{
  "n_head": 8,
  "n_kv_head": 8,
  "head_dim": 32,
  "rope_base": 2060.0,
  "lr": 0.00164
}
MLP neurons of a small language model. Each row is named by its layer, matrix (up: input weights; down: output weights) and neuron, and shows model dimensions 160-255. Each number is 50 + 10 x the weight over its row's rms, rounded and kept within 0 to 99.
Before each neuron's rows, "fires in" lists the words (lower case) most often at its 100 highest values on Wikipedia text that the model never trained on.

fires in: "of", "from", "2008", "1998"
L3.up992:27 46 51 55 36 34 37 37 50 57 42 45 71 22 43 69 33 49 34 42 34 44 62 44 61 45 50 43 36 61 53 48 56 65 52 62 54 50 39 57 63 47 60 53 51 53 51 46 47 46 32 55 41 51 53 51 45 44 48 36 75 46 51 58 61 37 55 52 43 55 51 34 37 42 41 54 36 38 49 49 61 59 44 42 52 39 48 50 44 57 38 52 33 52 40 47
L3.down992:56 48 46 62 48 41 52 42 54 47 49 33 58 48 53 39 39 60 58 52 50 31 14 57 38 54 61 56 65 50 58 50 54 50 38 44 37 59 60 48 43 39 68 43 61 38 60 58 42 60 50 67 52 46 40 49 27 63 53 45 67 44 30 36 54 41 39 54 62 59 45 48 40 47 32 63 54 53 57 47 52 50 68 55 50 58 45 47 57 34 69 70 57 46 41 61

fires in: "to", "commander", "guard"
L3.up448:32 54 52 59 59 32 56 60 39 41 62 33 46 40 59 64 50 54 44 53 42 61 59 43 48 71 40 49 29 64 40 45 53 55 38 53 50 40 45 58 49 49 40 55 35 40 35 47 54 37 45 45 31 39 68 59 36 48 55 51 42 41 65 35 50 62 67 40 56 62 54 58 33 42 49 51 46 47 47 43 55 44 57 42 47 54 31 42 53 55 46 54 29 54 57 37
L3.down448:62 45 33 41 41 56 45 52 52 40 45 48 52 57 44 25 46 51 51 47 64 52 45 45 57 48 47 28 57 46 46 42 61 37 73 39 44 52 35 49 60 64 59 58 56 63 52 42 46 53 55 58 69 52 40 26 47 34 42 38 37 57 47 51 55 40 26 53 49 41 47 39 55 53 48 37 56 57 66 51 50 51 41 45 46 52 56 39 50 60 61 64 65 45 56 35

fires in: "to", "of", "into", "from", "in"
L3.up449:51 61 38 58 45 45 30 49 59 35 46 33 62 61 57 64 61 63 49 43 59 56 49 39 67 51 57 46 41 51 42 61 48 42 43 52 38 57 26 52 49 52 69 66 51 65 41 51 59 60 56 59 40 50 56 30 52 52 55 60 39 49 46 44 36 48 48 24 58 56 44 72 40 39 60 56 37 38 58 64 56 62 57 52 54 58 54 29 39 44 32 65 62 53 62 49
L3.down449:59 61 62 38 42 51 43 48 49 68 46 56 53 52 44 51 50 45 34 60 49 58 32 41 58 48 63 51 47 59 69 43 63 42 62 71 69 42 62 48 47 65 62 53 50 42 70 63 34 46 38 55 53 40 58 43 42 55 44 58 64 52 35 40 43 62 45 75 56 41 73 67 45 48 57 54 59 52 41 55 61 47 63 49 42 53 52 56 48 48 61 42 41 46 53 40

fires in: "to", "celtic", "forbes", "works", "grschebina"
L3.up908:47 46 49 38 35 51 46 67 50 17 68 34 67 53 42 51 51 40 51 51 50 53 50 35 60 57 49 48 47 52 57 59 44 53 48 47 39 60 38 71 60 55 57 63 53 52 42 68 55 43 40 60 57 47 61 44 46 65 56 49 57 67 67 27 44 57 41 57 72 50 36 62 26 52 49 49 41 47 55 33 58 44 57 32 53 39 53 53 59 38 47 47 36 51 34 47
L3.down908:61 53 62 53 50 38 47 65 50 44 28 60 39 48 54 49 43 51 47 51 56 39 32 72 41 55 46 32 48 45 49 45 47 24 61 50 67 41 53 53 37 52 39 44 45 39 55 49 38 45 41 35 45 46 61 47 58 43 46 63 45 28 43 52 63 58 49 51 59 49 70 52 59 65 37 49 51 52 46 69 39 36 35 60 54 42 52 48 22 47 51 46 51 66 60 52

fires in: "was", "to", "is", "went", "more", "began"
L8.up799:45 59 62 51 50 45 45 51 51 46 72 44 58 55 45 49 52 36 51 42 40 59 54 69 47 58 56 37 50 60 44 62 63 58 63 51 37 45 31 51 32 52 65 54 59 65 41 38 30 58 45 55 62 46 53 55 68 38 43 49 15 46 56 47 55 43 51 56 64 70 62 45 34 60 62 43 60 60 63 39 48 35 58 37 56 54 38 49 47 41 42 42 51 35 71 56
L8.down799:45 62 53 50 46 61 33 52 49 55 44 49 55 62 49 48 50 55 57 48 58 50 50 57 61 58 38 58 51 45 40 43 56 57 51 53 48 56 67 54 45 69 67 65 53 69 62 40 45 41 39 55 54 59 71 37 40 46 47 52 51 66 50 62 52 50 31 52 36 49 65 37 63 62 62 64 46 56 44 62 44 65 64 75 32 45 32 69 51 24 58 60 39 50 57 43

fires in: "of", "and", "convex", "loricosaurus"
L3.up537:44 68 64 49 49 45 64 43 65 46 35 53 50 55 48 59 24 48 43 65 48 47 77 45 48 50 56 39 42 38 44 52 48 59 41 47 47 39 29 67 56 65 74 50 56 56 50 62 44 42 41 56 63 58 75 52 57 62 57 40 47 62 56 54 60 46 48 64 35 56 42 48 52 65 49 53 31 29 49 42 53 58 52 55 45 38 45 48 26 49 43 66 32 49 50 46
L3.down537:67 52 59 44 40 65 29 57 42 38 48 52 52 51 40 56 48 58 40 45 42 55 24 67 46 46 35 53 48 69 46 55 61 52 39 47 49 59 72 64 47 47 52 37 54 49 72 39 65 54 53 22 32 40 40 60 37 55 50 54 35 40 26 51 60 35 65 60 45 44 46 48 52 37 34 85 52 45 60 72 42 55 55 50 71 50 56 58 67 54 52 48 60 65 50 52

fires in: "at", "in", "of", "during", "on", "see"
L8.up815:62 58 40 52 50 63 55 40 27 56 53 41 52 44 42 50 47 29 51 50 39 47 44 33 45 42 53 37 42 36 65 74 47 33 48 49 54 52 51 70 38 62 43 44 55 37 50 60 53 43 49 38 42 58 56 45 52 46 48 64 53 62 52 40 61 58 48 42 70 52 49 51 67 48 49 55 39 37 42 53 49 40 58 46 43 54 54 35 47 58 60 55 61 61 60 39
L8.down815:50 56 59 57 36 46 51 68 59 41 47 33 53 52 41 33 61 69 55 48 63 58 07 56 73 60 43 47 47 52 53 40 35 52 51 42 49 37 43 48 56 63 53 68 44 70 69 46 65 62 66 53 52 49 55 44 55 58 54 45 43 59 37 51 51 37 49 34 24 47 51 33 38 46 58 45 51 45 50 52 50 48 67 55 13 59 52 45 34 45 47 56 44 45 55 46

fires in: "in", "river", "n", "of", "or", "5"
L3.up1005:46 33 34 58 47 44 47 47 46 37 59 37 35 52 34 44 41 64 49 67 59 46 51 45 55 62 52 40 34 51 37 54 59 54 47 60 57 33 31 54 64 53 46 63 40 45 47 65 35 54 49 60 45 35 46 39 64 55 65 38 44 56 61 53 45 40 36 36 32 65 44 47 42 29 57 68 47 47 42 58 45 51 58 66 43 51 59 48 50 58 53 56 44 55 70 38
L3.down1005:57 65 69 27 48 47 59 35 51 66 46 56 68 43 62 51 40 42 37 40 34 49 43 62 63 46 67 49 49 48 64 31 44 48 65 49 66 52 52 35 32 61 50 42 54 57 42 34 68 50 36 62 49 52 45 54 28 39 45 50 55 47 45 56 53 65 48 47 41 52 49 69 53 66 51 53 41 50 60 55 59 51 39 38 44 27 30 53 50 48 49 44 51 49 48 50

fires in: "as", "was", "former"
L5.up241:46 54 56 53 50 46 39 60 37 57 66 42 43 72 51 42 54 48 46 38 64 43 41 46 59 38 36 50 59 81 47 34 42 49 42 49 49 55 41 37 61 43 54 58 63 59 44 72 48 44 44 42 55 79 63 53 41 50 61 74 59 58 63 33 54 49 59 58 49 48 52 46 40 67 64 50 48 42 40 48 43 45 47 51 43 49 54 53 41 62 34 33 48 33 33 49
L5.down241:63 44 49 62 45 46 54 38 56 48 24 53 51 45 56 53 55 36 51 51 53 31 39 40 24 45 58 47 56 68 37 57 49 31 47 54 57 48 40 70 54 49 44 60 33 47 72 33 70 47 49 61 54 47 47 44 61 56 55 41 46 31 51 50 49 65 48 48 57 64 33 47 56 43 42 61 41 70 53 62 44 58 38 54 37 46 28 43 47 29 47 48 31 62 66 56

fires in: "in", "by", "an", "of", "s", "against"
L3.up784:37 62 47 44 39 48 45 51 54 50 45 67 54 32 38 46 36 43 52 63 50 37 42 63 50 64 65 56 48 39 59 55 65 50 57 43 53 65 44 76 50 60 57 60 50 44 56 69 50 47 27 65 32 40 61 44 51 74 57 51 60 59 53 55 64 59 77 45 41 73 38 51 43 46 66 46 37 52 40 48 54 70 47 46 47 52 49 31 56 51 33 45 50 31 64 50
L3.down784:42 45 57 34 59 65 53 50 52 44 49 53 47 52 52 41 38 52 52 34 56 36 00 60 52 41 52 67 42 48 42 37 57 52 41 59 46 51 59 49 60 49 54 42 57 44 82 60 42 40 56 36 41 40 45 34 49 47 58 49 48 46 52 48 62 34 47 46 48 54 56 48 51 54 44 42 60 58 51 44 45 48 50 47 27 66 53 46 48 34 58 60 45 58 43 46

fires in: "is", "was", "000"
L5.up687:34 50 53 44 45 37 34 34 51 46 67 53 66 58 63 44 47 57 49 64 54 52 70 51 59 46 46 38 52 28 53 67 63 59 59 54 40 42 45 40 36 50 38 57 60 29 42 54 29 47 33 61 63 53 63 47 55 23 44 42 43 61 39 52 42 54 51 52 54 41 60 68 40 53 64 40 59 43 54 42 42 47 35 50 58 48 52 69 50 59 50 42 29 33 52 59
L5.down687:51 46 47 47 50 46 64 68 58 46 46 44 45 48 40 40 60 48 59 39 30 55 49 58 35 65 69 58 51 38 40 46 52 71 39 45 51 42 47 45 37 37 54 42 41 69 43 55 56 50 51 55 44 36 57 52 65 63 56 35 46 72 75 35 50 58 31 46 31 58 45 66 42 59 51 49 44 43 59 37 58 75 58 63 46 56 65 59 37 43 61 41 65 46 44 53

fires in: "on", "to", "online"
L3.up570:50 61 40 53 45 55 56 50 62 36 50 36 73 34 42 56 36 52 55 45 44 58 46 49 52 48 51 44 25 53 45 56 52 52 39 58 48 36 28 68 46 47 59 63 38 49 46 49 44 62 42 46 54 35 41 42 42 49 53 55 59 46 57 47 53 51 59 55 56 56 42 49 44 42 51 43 51 47 63 48 33 41 57 40 61 49 46 52 45 43 39 54 46 48 54 57
L3.down570:48 53 41 35 51 64 34 57 39 46 35 51 67 53 59 49 50 47 52 50 43 49 42 27 47 37 60 51 60 41 68 36 64 32 41 72 62 49 45 39 66 50 63 50 54 51 47 38 57 65 53 50 54 45 45 51 36 61 47 54 61 47 66 44 35 46 59 48 49 63 52 49 51 52 48 53 53 50 43 59 52 43 41 50 49 37 60 35 64 71 56 54 65 37 70 64

fires in: "to", "also", "as", "then"
L5.up938:44 45 32 46 43 35 38 64 49 58 35 47 56 54 49 43 63 45 51 36 55 50 58 56 44 36 34 49 36 55 54 52 56 58 32 53 47 44 46 57 59 52 50 51 43 63 44 45 36 68 47 50 33 37 51 44 37 57 49 37 41 69 73 33 57 46 53 52 49 66 51 53 34 48 52 33 46 61 55 50 48 32 54 42 48 45 48 43 51 52 37 62 48 42 58 49
L5.down938:42 48 61 48 47 63 64 27 48 45 73 53 47 51 43 52 30 58 41 51 49 52 25 32 44 52 54 38 50 53 42 41 47 52 57 52 39 49 35 51 54 60 50 57 57 53 67 55 43 48 59 62 43 62 59 35 59 44 61 58 43 38 51 47 38 44 53 37 32 40 67 48 64 53 52 59 72 40 58 60 36 44 47 57 52 40 48 34 46 40 64 51 74 61 46 47

fires in: "in", "of", "to", "entering", "through"
L5.up184:30 45 61 60 46 41 53 51 30 37 43 27 52 35 50 63 44 39 43 42 48 41 40 50 41 66 51 44 44 44 43 53 69 46 46 53 47 49 32 47 57 53 55 62 41 63 52 45 65 47 57 46 34 39 49 58 56 51 72 29 44 55 47 50 61 46 57 44 44 46 54 53 44 36 41 42 31 62 54 50 38 37 46 36 53 56 51 51 62 45 61 54 74 35 61 36
L5.down184:62 45 53 49 45 58 45 42 35 43 43 50 64 60 45 41 42 75 55 61 29 53 26 35 43 54 59 19 36 52 46 55 60 38 49 68 57 45 28 39 50 63 79 43 63 58 72 39 55 45 55 39 57 40 57 40 44 29 46 54 47 41 44 45 47 52 59 54 45 59 38 55 42 54 48 46 51 58 52 73 34 46 45 47 36 51 56 41 41 41 61 67 47 58 58 62

fires in: "been", "be", "often", "not", "was", "t"
L5.up31:35 57 49 63 20 41 40 49 63 48 66 41 70 60 49 39 49 54 57 56 60 52 52 53 48 54 49 49 44 61 39 63 64 66 63 45 45 38 43 54 41 57 60 37 55 60 47 49 70 39 34 58 60 39 45 37 50 48 22 40 35 64 65 44 53 68 55 57 59 73 60 53 55 63 52 53 43 44 49 54 43 34 58 58 41 39 55 58 66 43 54 44 49 36 58 54
L5.down31:43 42 56 49 44 52 48 65 54 66 72 46 46 61 47 58 39 54 50 55 58 51 56 64 47 42 61 60 37 39 31 53 47 71 54 33 63 55 51 44 34 41 63 46 51 64 62 38 39 41 27 47 56 50 58 36 46 61 49 57 40 64 59 60 66 49 45 56 43 48 59 40 39 61 41 39 43 54 47 43 41 34 52 40 36 47 44 86 58 29 49 44 52 26 44 47

fires in: "in", "of"
L8.up329:51 42 57 59 43 60 44 55 57 54 45 43 61 55 45 50 59 43 60 52 48 54 42 50 45 46 46 31 36 50 43 44 61 46 61 71 55 33 55 57 41 55 44 47 34 54 54 43 52 62 53 68 32 50 75 35 65 58 56 39 36 54 48 44 46 53 62 48 52 63 51 49 62 55 64 49 45 64 44 49 43 43 65 53 47 72 41 38 61 62 67 44 54 41 39 35
L8.down329:46 43 52 57 55 50 49 47 51 34 43 61 42 44 50 56 45 42 55 51 56 48 00 47 50 60 54 60 33 46 55 51 55 55 59 47 49 47 50 40 49 46 41 58 52 45 87 50 39 49 48 49 46 43 52 45 50 52 47 58 45 66 47 45 44 47 42 58 49 56 48 55 51 53 49 50 52 44 46 51 62 46 50 53 17 44 48 50 39 45 24 49 49 47 60 53

fires in: "to", "on", "do", "see"
L6.up525:43 52 53 52 45 39 52 38 60 46 51 44 63 53 54 51 49 23 45 47 37 49 47 53 51 49 46 63 31 32 40 47 61 55 58 43 43 57 47 75 40 56 32 43 44 43 47 61 52 55 37 51 38 53 29 60 59 55 63 46 42 41 55 51 52 49 63 56 83 65 41 55 43 51 54 54 40 57 41 41 32 38 58 51 44 65 57 49 37 63 58 54 40 48 46 56
L6.down525:59 37 32 48 57 61 45 71 55 38 46 59 64 56 41 50 56 42 53 43 50 38 23 62 31 64 34 42 56 55 53 47 60 49 30 56 48 53 49 63 40 56 50 73 40 63 58 53 52 32 49 45 34 51 49 58 43 67 47 50 42 58 57 55 51 48 37 46 48 60 64 45 38 46 46 65 57 39 53 58 43 49 56 64 25 56 30 40 46 54 59 47 57 36 41 38

fires in: "at", "of", "completed", "in"
L5.up990:61 60 42 52 60 53 55 56 49 52 54 36 45 58 59 66 43 60 28 30 43 69 54 55 68 53 50 49 62 57 64 39 62 41 50 46 46 38 41 48 50 50 51 42 49 56 48 46 54 42 35 61 39 66 50 57 39 35 62 50 42 61 45 48 51 56 41 45 53 35 53 63 34 44 45 63 33 49 56 46 50 31 35 36 54 55 38 26 53 49 80 52 61 50 40 43
L5.down990:32 55 60 70 53 56 48 41 52 40 39 49 60 61 49 64 44 49 51 68 32 47 41 56 55 71 54 46 30 47 45 50 39 40 39 34 57 50 47 61 60 56 51 41 54 59 51 61 46 47 54 40 64 36 67 48 74 55 46 56 59 53 63 32 54 52 53 48 69 67 37 34 74 58 62 63 61 51 50 40 33 50 68 46 41 53 55 46 51 51 55 64 38 56 54 35

fires in: "in", "of", "on", "along"
L3.up698:39 59 49 48 51 54 54 53 51 40 46 38 66 29 28 70 49 37 57 54 55 48 52 50 66 56 49 36 60 58 33 57 46 44 54 51 46 31 33 61 60 40 50 59 42 46 51 42 61 45 64 50 29 44 59 55 51 50 62 37 48 52 52 51 65 59 46 53 56 57 49 45 38 45 56 55 38 66 48 45 35 46 53 44 48 50 57 31 41 54 39 56 55 48 62 43
L3.down698:56 56 64 55 46 59 43 26 47 53 42 71 53 42 58 57 35 65 48 46 30 41 34 52 46 47 69 46 45 43 56 56 44 52 44 57 47 45 42 38 51 58 81 56 49 47 70 45 49 46 56 45 50 32 56 35 44 44 46 54 55 47 42 48 44 45 35 50 41 56 49 51 45 52 39 50 47 52 54 56 38 57 39 46 30 65 47 65 54 35 51 49 50 55 41 44

fires in: "from", "of", "composer"
L3.up376:42 55 47 46 51 62 49 45 42 47 46 52 45 55 64 40 52 48 25 46 62 47 47 43 46 46 42 51 45 54 56 29 72 72 37 40 53 56 48 51 55 60 49 73 50 57 50 51 59 47 43 58 67 48 60 51 43 50 42 65 52 45 53 44 38 53 43 56 46 47 54 61 31 17 59 43 44 34 55 54 52 55 44 58 34 59 54 40 42 54 65 27 59 50 44 38
L3.down376:58 47 58 70 49 46 52 36 56 48 60 39 51 42 49 35 43 50 71 36 37 42 07 57 62 50 58 42 34 54 37 71 38 27 56 73 51 50 48 49 39 49 59 39 37 42 56 24 45 61 46 45 39 62 38 47 57 55 62 50 43 52 56 42 63 52 57 46 54 62 42 60 62 61 59 60 53 66 43 47 32 41 48 33 44 61 59 41 60 31 54 78 65 54 46 47

fires in: "as", "she"
L3.up142:42 34 56 41 48 61 38 49 27 59 43 57 57 50 46 47 55 60 42 43 55 53 45 56 53 41 25 46 45 58 49 46 60 46 56 45 56 51 29 52 43 70 61 45 45 67 47 38 48 59 41 53 49 46 40 35 35 53 54 57 66 66 53 42 57 34 51 67 57 45 56 38 56 60 67 41 46 53 48 51 43 56 35 61 71 54 53 56 67 55 61 52 51 43 46 75
L3.down142:55 56 39 43 62 33 48 51 65 44 74 47 57 48 41 41 49 39 56 39 64 59 34 46 39 39 59 58 41 60 64 59 55 34 52 48 58 44 58 68 50 52 54 57 47 50 68 50 66 63 38 53 51 46 56 42 46 64 30 46 51 48 36 50 48 50 32 28 46 55 40 57 49 59 55 39 44 62 41 51 64 45 50 39 41 40 38 35 55 37 54 41 45 41 38 38

fires in: "of", "until", "from", "in", "garden"
L8.up79:34 63 67 48 39 36 49 30 44 50 48 48 49 58 44 65 37 50 46 51 66 41 54 36 54 48 59 54 52 49 48 48 63 42 71 59 66 34 38 47 58 59 58 51 50 48 55 79 52 58 57 63 42 58 69 58 50 45 64 51 46 44 64 43 52 53 47 56 47 61 35 42 47 52 51 43 34 55 38 42 60 41 55 47 56 49 47 61 37 48 60 59 53 56 64 40
L8.down79:38 44 38 30 46 46 66 63 41 39 47 54 42 56 55 47 66 40 44 54 45 60 01 44 45 39 51 44 48 63 56 50 65 53 40 38 41 73 51 58 44 49 53 50 64 33 65 37 51 20 53 60 55 57 39 30 55 53 49 48 64 48 42 41 45 54 51 53 54 36 49 58 39 35 63 62 52 44 59 55 42 57 43 45 60 69 59 48 46 67 52 54 41 58 44 54

fires in: "of"
L3.up297:33 70 42 54 51 52 57 34 41 51 47 41 55 42 39 64 52 71 44 54 37 60 52 51 53 41 30 47 57 46 51 37 43 52 61 40 43 65 47 61 69 46 66 67 52 41 45 39 38 49 55 48 49 69 47 42 58 44 48 45 36 36 67 46 61 56 49 53 64 47 72 54 45 42 48 45 39 38 62 55 61 50 48 48 43 59 44 57 31 67 43 41 55 50 58 34
L3.down297:49 61 75 68 48 40 41 44 49 51 54 50 56 40 72 48 46 71 39 56 45 54 55 60 77 39 63 50 42 39 44 54 45 45 63 62 44 46 38 32 55 43 65 47 66 35 61 38 43 38 68 40 59 53 51 42 36 37 55 54 56 38 30 42 26 52 40 49 51 49 52 50 40 39 36 52 57 44 66 54 44 59 52 56 42 52 71 61 47 55 52 58 41 63 49 57

fires in: "by", "of", "from", "on", "with"
L6.up524:54 37 57 50 55 38 69 42 43 69 29 37 45 47 44 45 35 43 43 59 59 66 47 43 67 44 44 57 39 53 51 49 59 42 60 62 57 44 39 61 53 48 68 20 49 50 49 60 34 46 45 49 50 43 57 57 47 67 62 55 45 55 45 43 57 46 34 58 34 62 47 56 56 58 55 45 36 47 46 50 53 23 59 48 56 53 55 30 59 56 53 38 52 56 68 48
L6.down524:38 49 53 57 49 58 57 45 57 46 49 38 66 41 58 46 64 38 56 51 32 30 04 46 48 58 47 69 43 50 48 59 42 45 72 48 50 40 49 59 55 37 41 64 35 60 85 43 66 37 46 34 44 48 52 42 58 35 40 47 64 55 54 35 51 47 73 53 49 52 52 66 48 40 60 61 58 64 37 51 29 60 38 50 31 58 41 58 45 45 56 48 55 48 46 51

fires in: "and"
L8.up608:49 58 48 52 56 45 41 67 40 49 37 59 29 68 51 43 34 28 52 37 43 73 61 31 65 44 44 49 50 46 45 40 70 40 54 39 49 38 55 52 45 62 47 51 46 52 43 63 59 61 48 56 43 56 36 50 44 57 43 42 34 38 53 45 45 71 44 49 44 63 45 65 45 65 44 63 52 49 61 57 64 53 45 35 56 60 44 42 55 67 43 48 67 46 60 41
L8.down608:51 53 46 56 42 57 55 50 58 63 43 36 55 56 58 61 38 37 48 49 57 68 30 49 55 45 48 49 43 48 54 49 61 39 51 41 48 53 53 58 49 55 46 37 66 48 54 52 53 56 29 58 53 46 52 44 38 51 52 60 71 54 43 36 66 46 54 42 46 54 53 44 40 46 54 59 46 54 50 54 39 46 55 59 59 39 44 46 54 38 61 47 34 54 55 50

fires in: "on", "for", "of", "in", "with", "national"
L5.up250:34 61 38 55 51 45 52 32 60 46 54 45 57 48 49 40 56 42 52 45 63 53 56 50 49 51 37 46 59 71 49 50 71 34 63 40 44 37 30 63 54 44 38 46 61 46 62 61 50 56 62 44 51 62 53 55 43 64 36 54 43 59 59 32 36 37 47 47 58 51 56 34 43 44 49 67 19 40 40 31 36 29 53 44 41 63 59 46 63 40 78 37 44 57 54 44
L5.down250:39 41 56 66 47 54 38 59 52 54 70 40 45 46 47 56 48 57 65 62 50 58 52 41 61 77 64 52 38 41 50 42 51 60 50 37 56 52 48 53 39 53 62 67 46 74 50 40 40 43 49 45 52 39 43 57 61 50 42 65 38 52 72 54 75 50 75 69 46 59 55 44 61 61 57 58 51 52 36 57 38 54 60 66 57 47 35 48 54 51 48 55 54 51 39 37

fires in: "to"
L6.up771:50 53 50 55 33 26 71 58 61 53 48 34 67 61 43 63 58 52 47 50 54 65 52 42 60 58 42 42 50 50 47 58 58 72 68 46 31 52 53 66 43 49 59 55 50 43 34 66 42 39 51 52 66 44 26 45 38 42 58 41 61 57 64 30 52 67 75 51 62 46 48 64 37 51 58 51 33 48 48 35 40 39 46 52 45 43 57 36 39 50 64 51 33 57 53 49
L6.down771:44 49 48 54 57 62 60 35 50 32 47 60 37 46 38 42 63 53 61 43 55 36 41 40 53 53 41 61 69 71 53 43 47 45 59 41 34 50 54 55 58 61 45 45 49 54 41 31 47 56 44 59 43 42 58 70 46 59 76 55 45 61 49 52 45 46 41 47 36 55 54 55 42 51 46 37 56 36 46 72 44 36 47 51 51 88 48 37 44 61 63 47 39 47 65 36

fires in: "to", "on", "and", "released", "as"
L5.up550:43 52 48 63 44 46 65 40 56 47 62 36 62 55 47 62 50 21 61 56 48 40 43 45 51 45 37 50 49 36 53 50 58 51 48 36 40 46 31 45 41 57 69 56 45 43 47 35 48 36 52 52 52 54 43 48 35 51 52 44 59 60 53 44 72 53 63 70 57 54 48 47 46 45 63 44 29 56 48 46 37 46 41 53 32 52 36 50 35 46 44 68 34 24 72 54
L5.down550:57 53 52 27 63 57 47 46 47 50 54 82 44 57 73 52 55 43 55 53 41 59 50 39 46 50 61 47 39 55 40 37 52 44 45 46 69 48 39 59 58 45 46 72 61 53 54 61 51 56 44 39 47 63 50 30 45 50 38 40 42 43 44 38 60 59 16 59 51 47 42 62 65 55 42 49 52 59 46 50 71 32 46 45 47 63 54 53 33 51 43 38 52 57 34 31

fires in: "in", "at"
L3.up959:52 70 57 49 45 58 49 49 65 56 40 54 49 36 51 54 42 43 50 49 43 51 51 44 65 23 55 38 40 59 34 45 61 43 68 49 50 45 44 50 54 45 56 67 44 41 49 36 38 52 44 45 48 53 41 65 38 41 52 61 17 37 54 39 50 56 51 33 53 41 61 49 46 21 53 38 39 49 46 41 50 42 44 44 55 47 55 30 54 43 66 55 49 62 55 49
L3.down959:40 36 53 41 44 72 57 46 51 45 62 41 68 58 43 67 32 53 64 73 40 40 42 55 62 61 57 42 34 46 59 48 75 42 53 45 57 49 47 54 60 67 57 58 43 47 56 53 42 52 47 50 71 41 82 42 63 42 69 61 59 71 57 53 56 41 40 40 28 48 48 53 45 47 30 53 41 49 43 47 33 45 52 54 49 59 40 48 45 55 62 53 58 59 52 43

fires in: "and"
L5.up867:54 45 32 44 66 34 53 57 44 58 36 41 62 59 51 46 18 46 38 47 48 44 62 44 55 42 36 53 49 46 57 57 64 58 59 56 41 50 54 59 46 71 55 49 52 37 51 57 55 53 43 50 52 40 48 59 38 60 62 38 42 65 63 46 49 55 43 59 60 56 45 43 58 56 62 55 34 53 35 48 59 45 43 46 45 39 54 56 59 55 50 61 39 40 48 45
L5.down867:53 39 46 56 32 46 55 40 44 60 46 50 51 58 56 53 48 41 59 62 48 63 26 43 50 34 48 61 43 48 45 45 62 65 48 55 65 44 67 53 48 50 62 61 63 56 54 62 57 50 43 42 47 52 50 63 45 59 37 46 62 47 55 51 46 60 68 45 41 66 42 58 39 52 33 66 52 45 65 47 41 50 39 51 32 59 47 49 60 40 39 52 59 27 70 39

fires in: "was", "held", "went", "served", "worked", "states"
L5.up526:44 66 48 55 40 61 59 46 58 62 45 32 42 49 38 35 60 39 50 43 46 49 60 48 46 55 45 62 53 62 49 54 51 46 65 48 44 47 50 53 50 34 53 51 60 40 44 63 56 53 56 57 53 43 50 55 39 60 54 44 33 46 64 41 63 75 49 46 45 62 58 66 50 44 54 37 44 71 55 23 42 28 53 35 48 40 44 31 52 49 61 23 33 36 53 53
L5.down526:52 61 46 48 48 66 38 51 68 63 50 42 74 60 58 50 65 38 51 51 40 51 23 45 48 40 59 41 40 49 52 50 61 55 37 58 48 46 46 52 34 61 45 36 29 49 60 38 51 47 73 42 40 52 38 39 56 49 32 58 51 56 35 50 58 51 48 35 57 71 50 29 42 46 49 47 61 39 50 67 60 59 67 60 39 55 52 59 61 48 38 66 35 53 45 51

fires in: "in", "on", "near", "of"
L5.up429:47 48 42 52 43 58 57 49 22 42 57 28 44 40 57 70 27 51 46 46 49 51 48 47 58 52 46 54 32 49 39 48 64 41 37 59 54 44 32 50 54 62 59 55 56 51 51 48 41 47 52 59 46 42 49 48 56 54 50 43 43 42 56 47 41 54 63 43 55 67 45 43 59 19 67 56 60 50 42 48 47 56 46 56 44 69 60 39 63 59 51 42 51 33 70 39
L5.down429:45 47 49 51 43 47 49 45 60 34 64 58 43 50 43 44 47 20 55 51 43 28 49 54 56 72 44 53 41 38 62 41 40 40 65 58 61 40 40 63 50 47 45 57 33 66 43 52 68 70 42 51 59 59 62 21 45 53 35 61 42 58 49 48 56 49 35 23 42 44 60 55 51 65 49 45 36 52 52 61 50 45 51 50 36 27 43 43 55 61 47 38 65 45 53 42